MLP neurons of a small language model. Each row is named by its layer, matrix (up: input weights) and neuron, and shows model dimensions 0-159. Each number is 128 + 32 x the weight over its row's rms, rounded and kept within 0 to 255. Numbers have three digits each.
Before each neuron's rows, "fires after" lists the tokens most often just before its 100 highest values on Wikipedia text that the model never trained on. A number after a token or word is its count.

fires after: " a" 20, " the" 16, "\n" 12, " The" 9, " |" 8, "|" 8
L12.up482:112122139115132154144187083120146131070134132112112135134139141091120123139098154109155126100117092128122086192121172130111125122125099140137122053138163107184118118106121114103173164125187088188100125111111087115153071114229109128204175160131117134166169116104175159096131061129142100090214130127128114150124161059066112150155142134146136131132133116143179163121173196164109101092140089148113065131118179106079108147193098061088179152086143135179093106152129112152131110141116151

fires after: " F" 15, " E" 13, " V" 12, "E" 12, " U" 9, "M" 5
L10.up259:153134143098120095164096185122108084151139112108199085092145148108161131161075128129082108112109129123100157106168110122103095141130120145193109109089149145102105163190116105126125172155126067095101162153102094138119112139142191198129136157147124106078101117089143184165125066109136177152163111132100144180134099148176168163139188115128086140109072105133145120144129172091175124187149154119130095109131172158017148113114086104144105169190188108158089144136129135136172108078070124

fires after: " B" 16, " M" 14, " b" 10, " University" 8, " Bar" 6, " C" 6
L11.up23:108132217136191159134075115114128108120145109099174172137114154045153105101062132122136114144137116145104135108151144111100144102086117141145177089117130168151127101169123101146233174159089129092126136114129152149051113036131092155108115121075134131132135158140082160105130098088131127100125202135155137157126192130126122129141115148113097116133085132154121114165125133141159161164126137152194139097144121179122147172109157071152180204125106162063106147069137125124147100073118072

fires after: "\\" 21, " S" 13, " \\" 7, "S" 7, " G" 7, " dis" 5
L3.up129:125129194086160122140080201156162143115145147140149114140132165135158135105100134121122130085139152141154150144147104104127101106144178113137045114123101147100154106180082114106138129108127136109133050119066081069138095096108186144139178166117174098160126120119144143119175099066152146067145086109104125161110146083083037060114163148137113132164162152169188171139098144155087152136071134136187129144079170154106148114085088143146128161152147110127079167147134122151118096056185126

fires after: "|" 32, " 197" 14, " 196" 10, "-" 9, " |" 8, " 198" 6
L6.up37:176122126142169070114131156136109087112128168108174117154146161158167133151099149085102075114122159112146140130210103153116151149158111121189102128132131177134086075152142192140191118087135085111122148138107135151123114097148135127123094167117085128090087116125176177063141126133198169141109140044105094137118125128158074158115069114157091095149162118156162122152148170080147108105139115142124069068129185142120213096075107058148164154165128131135117164169164138148114101072168105

fires after: " N" 22, " |" 21, " one" 6, " I" 5, " U" 5, " As" 4
L12.up119:196117124120173139116129142144118112120087129110141130140158179108148105169024126119134151162139152116114120103142082143117141089099163228108119107138113141054058197156096130144220135102144136111149124108087121116132143078162095197123171102143134154102129062103072148151106103132115125111217132111144169141138102141099081104142076134136121137157166130142144174110150184087135101114099099086166105106146062168087155177143166118130109125145136111159125059126112132152101107169124088

fires after: " |" 19, " Sc" 9, " T" 8, " W" 8, " S" 7
L14.up285:082137181104115118122129076135107154103141148092158146098168144088160100187087109113129191093122145096103101101112094104132101116199086114162209023169115113117122117170104095181129160183176135090104131109108191080069132100177135134154132109136113097129144166113187123169145095085180134112091111103126147112131137103150088157176142143108159123160119118157125140133117137081130179158108157077124111133100118168089188120069186133140158184125187117092151100140136124121191117100157153

fires after: " of" 15, " in" 12, " the" 12, "|" 8, " by" 7, " In" 6
L11.up519:146151086094143130133109208112093145103181153118150083162165136071106092172041115118211141117123129165149155105121122144152118096092110113155094111144200174171144097117116108171150110110143115158135057074124096105141073120161145179169166142136148121123164082133120144117165112134127128162156149089116106153143142073152121162109156112146136140135107068074177202140106101141048129143151137119170115148109176105115119179095119147039133068115139081163140148144110166179102120090150134

fires after: " in" 31, "\n" 15, "In" 13, " In" 9, "\\" 5, " 15" 4
L12.up248:133125089098108129125106104154171146076143150126093123146128179121088126169120119078171122114138167113132121144128122132142125081094058121143046069140121150133122122180140163113195192102112151135105099072152066122060123095163163151188159152120144094147094116155108185141161099082095175153135172140119131149107175172132118139123144131109164152092108097080170184115148167119174103133151105032140134191120098149131153193132111093126145162164151048194152161152119127121118088113167126

fires after: " N" 38, "n" 10, " n" 9, "N" 5
L14.up136:153153100163111096131110131112127169197138099125089114122144131116180120159039180088143125091120165126081132150163136096168085108101108135116072124151136181128032108137077162195181183131132139126139120121110140133114228127168136186147197162087086106097141130102147170111143118156096134141158163122112157130154085121084130114129042087118136098129135162151133167123139148117098123071079118142153116137129113132140121146046153119102140130148165098203137074128197099148129103138131125

fires after: "\n" 61, "-" 13, " |" 6
L4.up155:158129119105105079165142153159124108094099075116193132115128217163148136192076185094121122138104123089109092143187128147150132053120187134201136118137106130222125135143120117120112145124129095119121113075095104150107123139135136123156142058139141138130084115124147124128160104159093141113102117082123084124174076152147175112164078130148164117092124107193123117151110150125087123090093113175179116075061174167111109179134113097135140113117229160115104141145172146165155085092149134

fires after: " 196" 18, " 192" 13, " 194" 11, " 197" 10, " 193" 10, " (196" 5
L6.up485:131134185112091173145056133142077108178168187113134151137170146119168164141121138085097151136122099133156165110193070126175140122158094159125115098121085167147093106147170130133191081180101103097139132086136132119122085093141147165197110146137146116128146133083096138100144121043157187131144206109121101156165137153141130121075107197136144131114114074108160091127145131092140121187135110080154143080093138100108178083136110070139129136108111156112127180126181133168120101055088089

fires after: "\n" 68, " (" 13, "-" 8
L8.up32:116138115173146118126114148106114137140092158094102188095142161152122171145126112120133108175118100195155054082185131102162068113138130150173129134146051124087111131123135072157106185080174127090126125104106176107147090202163156124136126199136089129172123085112181162104099099183114178128164130116142155166104174104141082138137139164168137103101136105126145198101123134140118101127111163083139126100104095140048160131179083155152168146098131111130103169141156139096153117043081082

fires after: " the" 41, "===" 13, " in" 4
L12.up158:162124063135166179126128183133160157090075190130098112105125145176158059119092104116217088075136123185065109107097107143137101115135092137175106125153155119160182103121115078167161158110160150162067098167083127104137115097133167146153140088123117178152132147135173108161107123100137093094133159147096088108170153127084115157117116148107159182121121103082160177095168167151110135163095104129096062149093190135127106184113138124098121174063153126134085170093123107125148096122104077

fires after: " " 30, " —" 22, "%" 14, " 1" 5, " 0" 4
L8.up224:101128100073121179123127150147104104152129195122113122110136113194147151129112110089123128147140151169128135120159159146140047171140121129090075118183165181083127119194120096104107087135149174084105106128167154090169134117139129182107147099083142117137137147146145107133118098151111155094162181119095101144115156127064092097158172130114093145137109096118108208088211096095151114238131114114203180170101127134156124092123166198102095108116150148136153082153170111144109082122113092

fires after: "." 52, "s." 15, ")." 6, "es." 4
L8.up494:143155093135167114107129120121039096141102172086075121085139134154172121156088135122180089150107121145072047143163125126171115086138079163138103070161098156065130092134135102137131145154139112125085158105136177087152128205159131142146105173105106111161140097125172155140121075165112142164135167083153156138133159124126136140137136146190123066148142098189189117102165136133132124133123152129203165104103156154114111156101124120168155167113107105172149018154164143101118107056125096

fires after: " T" 32, " b" 20, " B" 9, " t" 6, " m" 6, "T" 4
L10.up186:112110125139128117164113139184117174141073126141220140117178136134097045164083171095102170067111108152157162147091136162100089123115109189107106100178124147108127131186084160183131122131134159095116142147090122129121143127100133115201151155127126126134114142127132144092161112084128169065113129096177182104100187150129072105163154143130103162179133070166151112121140152084114108177104083150138092085197149160157184163123130105130104176168119088136123080135128125107196109059117114

fires after: " G" 11, " B" 11, "G" 10, " g" 10, " St" 8, "-b" 6
L10.up596:129146114096111152132036131166100119134130166167166137099136176167136094156118140119143102103096163159119135141155142117172157124138146171176127150119126157156087087127075108158199102109179193096108094095084127131120073163114123117147140130117079090120145098102159138061151037087109167161152202159126149150154134125146113090199173052155047135107120131165141125138146138156111100131065155111142112091124138144145139130127122153133128134139135223155082084159155139100091102066133096

fires after: "-" 27, " a" 14, " his" 5, "\\" 4
L10.up493:087143097117138146119187071077166109112095137104095138095099129143139076167108206127179047094110062157160104168167088123201136040114097165162137113169132137088104072109066115123161150122165119185085144140098077131152129125080146105181133139145125128159148080072172161120134089115160103114136112108150120109129179112134169075147116114148157137133108129120147149110136127122108125145112155131148169190111167164158110208082112147129143131141120109110157057191120136178137102160149123

fires after: " —" 46, " |" 38, " " 9
L9.up264:120126071114133142109111161127113128147111177083137118099160125201128166126124160100113094151127123170117062131167145138138056179101105095094116155125122198101095100209084106133127115168166202090087136114163125205137146106179104223097113104144135071148107146107189136171109122183077145126109128123138094116175136154099097132176142085128109133135158150166134126091183137119087116161134134075093175110099128127098106077095171156083168135172180147122132120131124098123081094128134087

fires after: "\n" 21, " The" 15, "==" 8, "-" 7, "The" 6, "ro" 4
L8.up385:139120113143140088144099143175115134123159148115154126121176123148125085113057158088132079152116062132177069151140110129141101083159151138120153131160124134169163152118116181136192103080097078114134151089088181104156075183172146098160114145128086150153176079139232138102114040146141146107098149138081137104144128099135153111126125182154161105085175137155133162170103116144112118127137119102124133125086189142142154204123124086150138114076095105114124126149141151126172109015147148

fires after: "|" 22, "-" 20, " 196" 6, " 197" 5, "In" 4
L8.up116:122150106169149131118094188128125120096142097149159137143196113137096150138116203088159124147117089111136120125154093112187114111132126208149085150189113149129139104151121046188187155050136106132125149089099097139085114136159181212166091120135092125173164119106173113062118098118107180122127177143102151162175151121139148101137102171144100124080123091158143160150122133086097136117161159076143122127121140102109157139159058101125147112134122172139182145130080128079197087094134078

fires after: " on" 34, " in" 18, " On" 7, " born" 5, "On" 5
L12.up46:179117121107149149107123191175155129150146170090083104096103164158175149176111177057138158111132116110090128126152112102215180107078055165109103132149201103127090110151103147119100153104118180144127157181165090152121165152163091166106107059181104142102123115116104105154166108103101109098181117142173149119112118114100112167097121131155107133157098147139176136130158175166098142074111136120078104125138153160070169129075139091143154085168128167112070142158182156093085096119170142

fires after: " C" 21, " V" 9, " A" 9, " F" 7, " (P" 6
L14.up166:136154192150144171103142147151103158159208094210130159099154144117171080170076126105123137138107145070130151093117105123085098147088176109155094135094149176150144110177157118108094116151118086104077080101146096094124117118131141139105131145134086146188161101133141174141141081109142171135133123084108143175154147182161131175149155165077109120152074120093111117189107106131132134140064163120125103149111128174070198100123090048136081114132144121129122144145160140104192116039172113

fires after: " |" 18, "|" 10, "-" 7, " was" 7, ";" 5, " /" 5
L2.up65:095146131181103113125160186141138110102200185170189124084167149144111126161095172103173103117114143133075098158123133111135046144119085145110174144138158177150166087128153101089169125028089104093091137149103100099145105171127134142148101118113125096117145105128175095121164141145131139075162189096084175107151077174090171158132090138141133124154125073111103093106087131137135138158140132108126105152067192090085198159164100108120089106147113179175117142115131104077136109152179118

fires after: " a" 41, " as" 7, " non" 5, " sup" 5, " an" 5
L9.up444:069131099120139139153048165150110114149083167094168174127152135150134123153137134121165089140136095124122136170126107123071126091120097133179077125112075203131094094132091114157129136141122191050071129126050156105148134138146159133150163124122103139200126089131143111158148117153171058072152131164149164140107140095121135113129094118149088083123156148108180153173122124197073132192105144145134158133059157076083119152156103148077122140124175141147116093139190175136144099152114067

fires after: " b" 34, " st" 10, "l" 10, " sp" 9, "b" 6, " w" 5
L12.up179:142151152109112125174129186137071164160126120122157120157131242198119125214089163110123139109111153158141139127155059107143099099114094120128151164176129105099070144114097087138138142144176150162161111098143097193129096140161151184140140142121119088097135106125152167054155082122138189074095165140117165126095165115096101076125086199123090154113127130169133124152125125158110122105059068087135151120057101159150145134102148092148073179116117106105130162139121173121125116142157147

fires after: " =" 39, "\n" 25
L14.up564:139134134146128093100058165148125147154122106120139175097109139208184128161139117108109116154111116100068141208113182137157094126139149083110147107158136166075118157141131130082190155073183168149158117127083082171103126164129154089119126147134077150159076179156112169085121079102095068125158172175098137121211154108060165128126142087097115161175153122156166147101116140146101107104086088109072125140175128153142100140098162092089155131151156153150093136119158102146116099106169192

fires after: " |" 56, " −" 14, " +" 13, " " 6
L9.up131:089105093122088082129081136189122136113130155070074102088102165118151158150092114107102114136125099154102094173142178139103111175129185107105164128112153184129083160204134138114086103114138098085192108109056104078154145109167119137141178098147154119159091122121128150156120079143130110091096136126077132135169161102072147162205146118151142129095153153113111214135119160101159139135149139191132148121138164120065186106147128094135140198181189118183106155133060141123129098122118138

fires after: "-" 24, "|" 22, "\n" 9, " (" 8, " was" 6, ";" 4
L8.up250:135156121130196160096135162096089073140143158171099155118108145113131115120105168141165090104104065192105067156175111101136158049135129213127092111155112115129102123089137125148108150095136126142144124074150144083128158169184146126131140185157092125162122051114138173161128147125133107113159102084163152164112153123120062186130106114167106140162151112162197136096178118133054116121114099101220133096141114156086130155137111164150150202108123133192103137115118120178134102089106114

fires after: "\n" 61, "|" 10, "U" 8, "-" 6, " I" 4
L8.up303:140142071080128106126124156159114115085127124103135172125108138154138118160015170096112132125133082121058048091199114139161128101140133187226131113179115108135158135172136098129148171121097100104136096082093134106137119171108094099170119180122118136100136088105140138101105149143133112159168127171182109139145134115165118138124128165137152077087140096126168100143119150126140124140171162197194131098120198145110175156101132084153153092110124101167083145080110145155171086056107127

fires after: " on" 25, " at" 12, "On" 12, " On" 10, " to" 6, " in" 5
L12.up329:101108126143121130151124175146121087102162129135128093157153157167156107190113173123137132155108173090157112170092127121156131115101076129125119131157202100134152105127087045133170160085146148185127165185112132161133142128092119151171117139115188094139089128064135112058141045113085095089121124041142131137169169075079147139116139171188130158139120073153176148114112148130073152145099104149145160129141160104133095146040195126128138153136118096104092107106137150080149116085132185

fires after: "\\" 15, " r" 14, " the" 10, " Sl" 8, "-" 7, " a" 6
L14.up433:127127162119187131110072120114116168150093169116132149133145101143149083117054182145167133133078076103106107122154118110158113107131099226107119093100136121064138128156101132122156138124142131155058055111200083167171134128152095111137153147181087173159160115094150209160102129128188090124129128101122149116067204131120108118109161185153147137069147132140134119132106139132093146083125126055136193171125155167179110135114173076136166142088111124135103132106096165170143110119148116

fires after: " B" 37, " b" 16, "B" 11, "b" 4
L10.up83:147152078133131129118074110137062148131115159144134167112149166149166068120100150107132140128095170120138114140169132109189120122128139171139124091156131158139119123116068132163210153148159158130108096087112183166078081152139154114153186126102100099117150089112157176072150007093105165143144161145101132149123164179141127117130172083128089120175090131183178111097166119085079110148083147079155093135142131134124127151110146141139102177108146178171044089158108140129131113050146131

fires after: " E" 31, "E" 10, " V" 10, " C" 7, " e" 6, " Al" 5
L9.up429:169124118170174144177111118149128098155181102184104171155128174169157092102067152133112141132095153175103152104123096126123104103130080101138182094101142214124095186196134109129125149150135123108132092098081072071125110116187173155097166132126098121136103063080131143131146097175112184138178151074104171143092098171147159147139137120148145116085122078099159149140134145148181089211155137140103116144137156103095145110099084080114133144099171091123079117163183130111148105090188124

fires after: " of" 26, " a" 18, " the" 16, " in" 8, " " 5, " an" 5
L9.up436:082125099098151162104043177153140157114156149131145140148141134143119142175106171118189090095116127091111179151148101133161166110100124156090133150178094167105122113116010167126177092100135141129072113104098085139151105102101147163174140145139128141173170109111145151159152067151151104102122179077101146117117204107063067102139142163158143138093131128115193193156058131078080125116131128120108149170114127096126140131148123105120111151137131127189084108158132193188125091136142126

fires after: " |" 27, " " 13, "%" 8, " 9" 6
L9.up577:079143049104096144182135173149136132118019118051126109113101133167123113108157143126146109136124137164152122155134131117082082131111138165133120117144091144119043109164154054171118118145101128110116124150128184102175173145129074142130109159166115072113181091135155149130151111200124141054138131063103125195150137104093090091135120101141173174183175119175136142075122102131100143138137172103123129101126157112134199077158117123108109165156096140139128091167171127149166101123086122

fires after: "In" 25, "-" 16, " In" 14, "\n" 5
L14.up345:165090096141196137175133209113130099091141146115077115125145144160170103202059148137086105111087091106110067101148101117197107089120101171096122110144079114133163137116143118128138148099106088141131146114080154114138104139187196112170111124088087157131112102122127119141075126129094188108141135119142152142186123101170174125103135183218102129139132068149134183168120143129166079095132131131155106120129125163097146148089076082185147122116129118172116137171176155088150119061175154

fires after: " at" 30, " August" 7, " July" 5, " October" 5, " By" 5, " March" 5
L12.up33:180121159099147093150099170132126140119227128162136094088132169114131141177139150105110189147098118193067120198101152121147122115147101141125152157076167116208132151100097108119136149115176165160103146175103089140116174109169096115104121149146138140129151114135083105143173100111156119124175125184091126136129155121100169139140113146124140161110080083077088168138119106065051109113135125053186112076100164154175121155074129125126108131161080141156085127104074131118183125091191143

fires after: " O" 16, "A" 13, " G" 10, " E" 8, " CO" 6
L3.up332:127134182141102115128053155129154109102126122065153165120185122094178138131042171126132137111113147103107099126158136129139097189097108128204082121157137152132121097163092152073122142149117158094122109118119127167130109136117112116204116126068119113147183074104154155154123095076138129118151136135153116120137168133188135162115123152135094169125082162135152122121105159191159105150129191174110075112105163110041203109072095100127189179116155140149092148125190156105146109106115059

fires after: "\n" 48, " |" 13, "|" 7
L2.up45:117173102154136073124126118152113132119120124154204096074119131152160122169098117083109150088124099091071136132172132097137084117140178113178074124143116152187103123194144112144132145152138128104146163141179144130158151187152078182107119079115140101133085123064145108080071077147111133111138181099101116177192099132096139136108111143092137134149108141194134112085131131150110149126149154145197118084122174126042120164123108086150095136136178154152139167132160185138211060089113105

fires after: " O" 17, " I" 11, " n" 10, " N" 6, "e" 4, " tw" 4
L11.up409:153117092133107132142128140118149205170116198088132136095133143136125101141091184149100104080113097157108103139146128136112134138134149177084138137103119091113072141139155119121130170109148124055151136176093084164101122195149139125194181058063112115091143099091144167110119148127139135157181151115148154095091142147158129149144120100125158104155198102153160107104201128121162038170158057123124082102132082188173177151090140090112087165136124122176123089165161138145087097165120101

fires after: " on" 21, "\n" 18, "On" 11
L12.up613:073137133107164131114131124182140103132177096104117129105155207198118156144147141117155106097103120095175156158203120149162127157159067166110096137122106160168158134126075154099103154129118107115107152165154097149148128129112159172144104086128143134083130149100126138166171156055137136110111122062062180113161118089114207118104149162106085135148139143107110117168219214135072138099083151114089105160138177102117129131089070088117164080149129163145100102142109147088127084122119181

fires after: " S" 26, " G" 26, " R" 8, "°N" 5
L9.up508:154125171137166105132085123154096140060123140048149124134121151152166135140072128123141134142133128199139166149241086102094176127133120135134126144135098152062149113153123129129108153146170129099096183108123141125181165093126106132069159177068066093149122167120130144132143048070123121176148122175083166115157143111127090094148128129134131170118108101149131128108116184156106120136111120214062092126152140141087158146079143087145171190129144131133111183087158097106147094135117072

fires after: " the" 27, " The" 10, " A" 9, " An" 7, " of" 5
L8.up29:069096177173118135144088163127164121125151155157171157144182131109147081159085207136125119074111105105167185122146131130112108136134119149128090134123114139092158146130048129107085135106103143126129177108091173134143113140173145095157097176110082182213113104102141126120153077092168088070138131120128123086167201087090126061154135179182135133115149096112139124202159130137114118099160079132115076058127177119156113087146160088056134101105133111184128132162145150138160109122108127

fires after: " n" 23, " N" 16, " dec" 11, " al" 9, " ne" 5, "n" 4
L14.up33:106126108173138088145149119108097120113224197146134136168118201147188132162024127111128148152119157164105113149127100095172108134106114195097095166129129176142114128160111086120113125148137118136141075154088111130135175141151133120159163105100114113207150118121118145091099102133106093163230110150096093111106133163119132171152139172077190104096104098138127116116095172095121050179163106128080111128103126090132118123147100136133154132123158095135079023149138121088132125160123113

fires after: "\n" 27, " al" 23, " due" 8, " im" 5, "-" 5
L9.up70:109170109136118131193169107133089110132139082093085216158139129175143115141119141110180112177122126141111136137194092129103079089101114190144140090188134192143122082132161125158132145090156203127143129047143160047101112139115108117070180116065090128183153119109170128126183104105117116158127126135077163087093135087135150215091096179138140124156177125087130157101160145144145090116106149099122122148064129128072097158141101168104158141139124138105136144150143109093139116153138163

fires after: "\\" 31, " E" 12, " re" 6, " \\" 5, " (" 5
L3.up486:137134167081205133135095178143157120108115140136147124167113218113125131142092133147103156069133115177146137132173091139115152136115132136108100075133117153048090141148131130127104107161119115158116085099059125091135105116092156133167176222121169120153095128110135163139195093089131163108162129087114112195144105157082055125132171111145104132184102140121191156108138149147084134205069133141172144132133149150096157123114085152140143154139124137179076160107107125102124088042093123

fires after: " St" 16, " G" 14, " st" 12, " H" 9, " g" 8, " L" 6
L11.up12:149139107110098178128132153143140172099147125118213122059119155142107124171093127113134152096107134130139118109168087109179115125103073141118127126112125180129158091100107139143123088148110109184125162118184138067101152157158094137148135177110094149137185153110128135178143098125115188105137129174051170139097157148109069117147162158166076140134182187138178143145090151194096152127076173160155177119098140105133124108124125122173067189162131154103132101100153151057113094031151108

fires after: " T" 23, " B" 22, " b" 15, " |" 6, " t" 6
L9.up19:172128160122106133100099147094082095150095136170151148063109161144172046116110134141121112074078157109104113142124197140105143197154126160118153114205187147122149180126121201192133160117127154070146162162175156145141140114106128129148130164111142109103147136073086163061147075121105170064121131107082151160128148152106128087171144138156162146098132114200148107130160112118103073090131056141180170074173147160175137092122162103140155111116111178152115110125169143150133100121119133

fires after: "\n" 21, " |" 19, "|" 9, ";" 4, "==C" 4
L2.up117:095179103162103189181148164175144086111128166137125112102162184199127105185108168070131139146090113075118069138112142101078050132092147108137114128082120150143120132124128154119173107153147159135063119137168121108102158142140125167182143102142168119119089109091146121135110119124085160102142162080153118178156116156090129100107099150155098109137095135178158091125119153150097126126124108123205101090080191131072144197153099127122112092112206171117153162179159176123183076117110153

fires after: "\n" 50, " also" 4
L2.up531:113138153095102081130086102178123210129109161206123140133165116209073137175111152068135119124098142117037153141159124123094060114097134155134152124145123180129137147194065153122176145125134137084136071076109129145107123144163151133122214107105113097061143105123135156146125101081123125102144110178083177139170120101087132123082129119113134099136148153170135129135127153097115128116157099130120105098096197155127153136111130144089154095179189183127101098152155163145125078111169189

fires after: " |" 26, " G" 16, " S" 8, " Total" 6, " ±" 5
L12.up606:138142071108157134175127137097092157097138101108095195098166193173218090207091118106124112138144134118138076133118117126092144152195124091180148086105115120131129108146099117193130120138125167180141126096107140095174126088182095138091106105124130137095127142126132127145136099129180129099136107140135104075106139059138145105169151128134110132165138159169128056113073139118139140157123156130114145087103121155101248101144162093088152181114129120218123111138115152142149102057108087

fires after: "-" 26, "." 16, " a" 8, "es." 5, "s." 4
L8.up37:156145120103143115173076057118070097137108179066108105132175179177144092131094097123127113174131110134116121139104138115164097085075145128124146067169107118096134075145131116122179152114138112132069119101157177100125150165105074131117142190100137117137135158134170146022137101130099099136128168134170091108140157095167139132138128188198149113105155081134165161085181134198100151121112160154159157140092146132058101151114115130157157173151110101108171080158169113100196127081120113

fires after: "\n" 25, "-" 10, "|" 9, " |" 7, "==" 4, "ill" 4
L3.up268:119133157117220124136098127167135087119095149113132126077115176138099122184114181105101154130108091088077092138144090143128134105084130125167111055126104174162090080165143120095157151103168126079088112092120091095167168134163081088155132061115147132144098093139115135105130114151114159125115159092120175151195128175073172114159151157142112141156160063176134150127171141133087106158147117137181143140140181173075160098108096096156156136110186128117153157124205156094184074082164113

fires after: " A" 17, " R" 14, " D" 10, " |" 7, " G" 6, " I" 5
L12.up30:158100126135144100130112143150137130107128134091152126102127172092192090179083149127127182127127104140129138167163096100137096141131162158123153079116119168157175127145143151160130104126125135133069129152148053100172130138142057069129174148076075127224150111100104108144172080190154124152188138101118147087144177121098128187125111195118146087139179090114124102133135163168081121139069106118143107114051174145106169133089129081178183161105135100088084127129146135158141102094197141

fires after: " one" 27, "78" 10, " N" 8, "-y" 5, " tw" 4, " 9" 4
L10.up592:166115136167120101124091102167143182092096117076209175090153189139148072157075187123156167157110100122161121129137113123132151131072134152138106109159108173136104139190097129176162148148124149144095113153112149151144131135149064121130109140092113137148149131107214148072157125109073185136166206142170152125093146121098100131159089087131096173088192115123101155130167190133121090138167149094141101093068116124153132076087114100128107140082187098140158094120142182150132109086096089

fires after: " sh" 17, " st" 15, " wind" 6, " K" 5, " H" 4, " dr" 4
L10.up608:103166153084080138115145121126148066080114152118161142094109104218159124150135146128130105139108143134120059166149110133131150062136101148107111151108143082180125192104093131168092118131148084157119179101164148113055130143131091075077101176130112115088172139142102146139191077118136119137149102162060124146155169172089148093190097137145102123066216151127122076096116119166121133101085147136172131108070118139170114165112126110185154150159144199165138108127164078097141116139153134

fires after: " Man" 15, " Mc" 15, "el" 6, "an" 5, " Mal" 5, " Pri" 5
L10.up565:078125162118157162104113115149135079124144083107125157121131193153126114167096115133079119047110114099145115135176130145162054104166135161168123140099144112168088116182139125172108154092160106130059041154162163137137133136132162091157150160104147155112140158111145169182130143091104104100151180129190155134186124089228116117183127113088117141184137120097067087120149142087163111147153130108118134163108104124131115163095070142125118106100160201142143051130154138083113103166091122

fires after: " h" 16, " he" 14, " O" 9, " G" 7, " H" 5, " A" 5
L12.up154:139138144131125145178089140136134111197148157084195136113125137056172146153079211097118155101102115133120132180134157133097179113128101167133109097107173129130113138170077134153099168108114157129128095160053108133110117101205139122157130123136095087123152127103126143150159120130153167126128135112181112111167172149128117143103141088147078181073139165119232094123057101147121098155153166143111098111057108127131172126097075100099124153084140078199149142108194124126137121106144061

fires after: " C" 13, " G" 11, "le" 8, " P" 8, " A" 8, "C" 5
L14.up430:156152186166190100094106127121163153147151113127103167078188144097212120106064124092097154097119122129150102128124095135124133143133105083153107125152188142170108116161109149155122130155119124089102105106091117098132135130156128115154136146065105086131116077144151162145172130130089171102146098017158159117197140177127187162135138124175059093136103127173141125178093098082144146131099139100141074100110123150119210125117113080123125135181167115145081135133214165094146125086105105

fires after: "\n" 42, "-" 8, " in" 7, " (P" 6, "," 4
L14.up507:117154119186133131127148129145082136126096131074092103102159136145134160133161129072138170070101182118101049130180165123129117082123170129125121098156081112133136116160165125144141099075163148126147126095103130068098119103149182140081083146074147126169151088134161134135154085131203166121193147084096149132171189130189076137090148163135093160231141132086160181131126164131144102096148139088108078111107107146106070126133162134096096172140161167128108145094175146091179110091132127

fires after: " S" 24, " |" 21, " $" 8, " N" 6, " " 6
L10.up607:094131137095158060121109098096162101094129137075141109129106098109135080184083150127136110114137156126133143132141127138126150109084193163143166083119122200079077104202154149170096150142129112102125057086110112146134139143147162120093170169105120121173088131133197144117100043135122072139103149066103126153114155152109095162183129103124162146233180146146150124124095175105102133189174124150140119129119126102121147177069167148111102179110185142138132066159133159135134098148138161

fires after: "\\" 25, " (" 16, "\n" 14, " \"" 12, " p" 5, "i-" 4
L3.up450:112150165091149109186049166116159171132110122152145131102109172103157162136137092120118117105138144112107123123154099108145181045133169139137151190103083121091089099133116117178122162123125133154097118098032130095121153071115178111125210203071146110186138104142181155158155128086128132110162136122146109168132153127100079051104161125160112153139097139156162144124155193185083136132118147103152118106103098154069115121071134152167111173119103171148077170115122102143153101079127151

fires after: " St" 17, " B" 11, " b" 8, " st" 7, " F" 4, " number" 4
L11.up262:112146196108127154096080146154126166108193180107099161055113154140164077172119175105166127074115112100065082142133139106152159096109189141149134102101121135159094128094030159184198131136146106155118141154128141165079112127136118124185122136092126125089127157085131127139144105133124153080117156146138150099157158037098129110148118156142070146177095177192122150166154131169123116099080158154095133126142150141153163134128180060139056205115128127116117099109103119114122119148155146

fires after: " " 25, " —" 16, " 1" 7, "%" 6, " 3" 5, ")" 5
L9.up289:138133119072134160121143112166157129155124203085116156090196128187148138133093142096151115116131152108166097105145164132124053147117131137088126119172179165092128124208138134127151086127150182072085039109130106095147076105151118129064163083090143132157182161165120103159139106121130174125124131161075118170144152130073105120087140111111088145107131066135107137120126126154152110202101126115231137134082143112123110144076157177120125138175162159122171102144168148173099081127153132

fires after: "|" 28, " (" 12, " \"" 5, "O" 5, " [" 4, " E" 4
L8.up210:108141131141162097162143191146097102134115078096068152145138196137114119131087156131080102129125101131093106142140118130152140066176141162180103101139132068088121050093168114106118184144121075163097093055056149110157126135144147151188110136114105117113121091068157188109126164131120160107135128105145133093109179143126114156099153189161157114154120081164135206141126130218115144126113134173149075097166126170113147153118112098176157198096110107154128144144119145087153101075095162

fires after: " B" 32, " K" 23, " G" 15, " O" 10, "K" 5
L10.up270:167145163131103180108059136108072116164075168143175187091131147140146131126058145120098188130109129088131123123143141125086131149097113135116133044149127119128080128176072167151143146142127098069141118119107098126153082119170118181122131128102091151178150101135124193159152084046139135136190149153077100151137187182203094174165060082178111135122108122143144131142142147122131151199117108118184106109127100116101164116125147122174100148160189125171126110104112132129127103094181115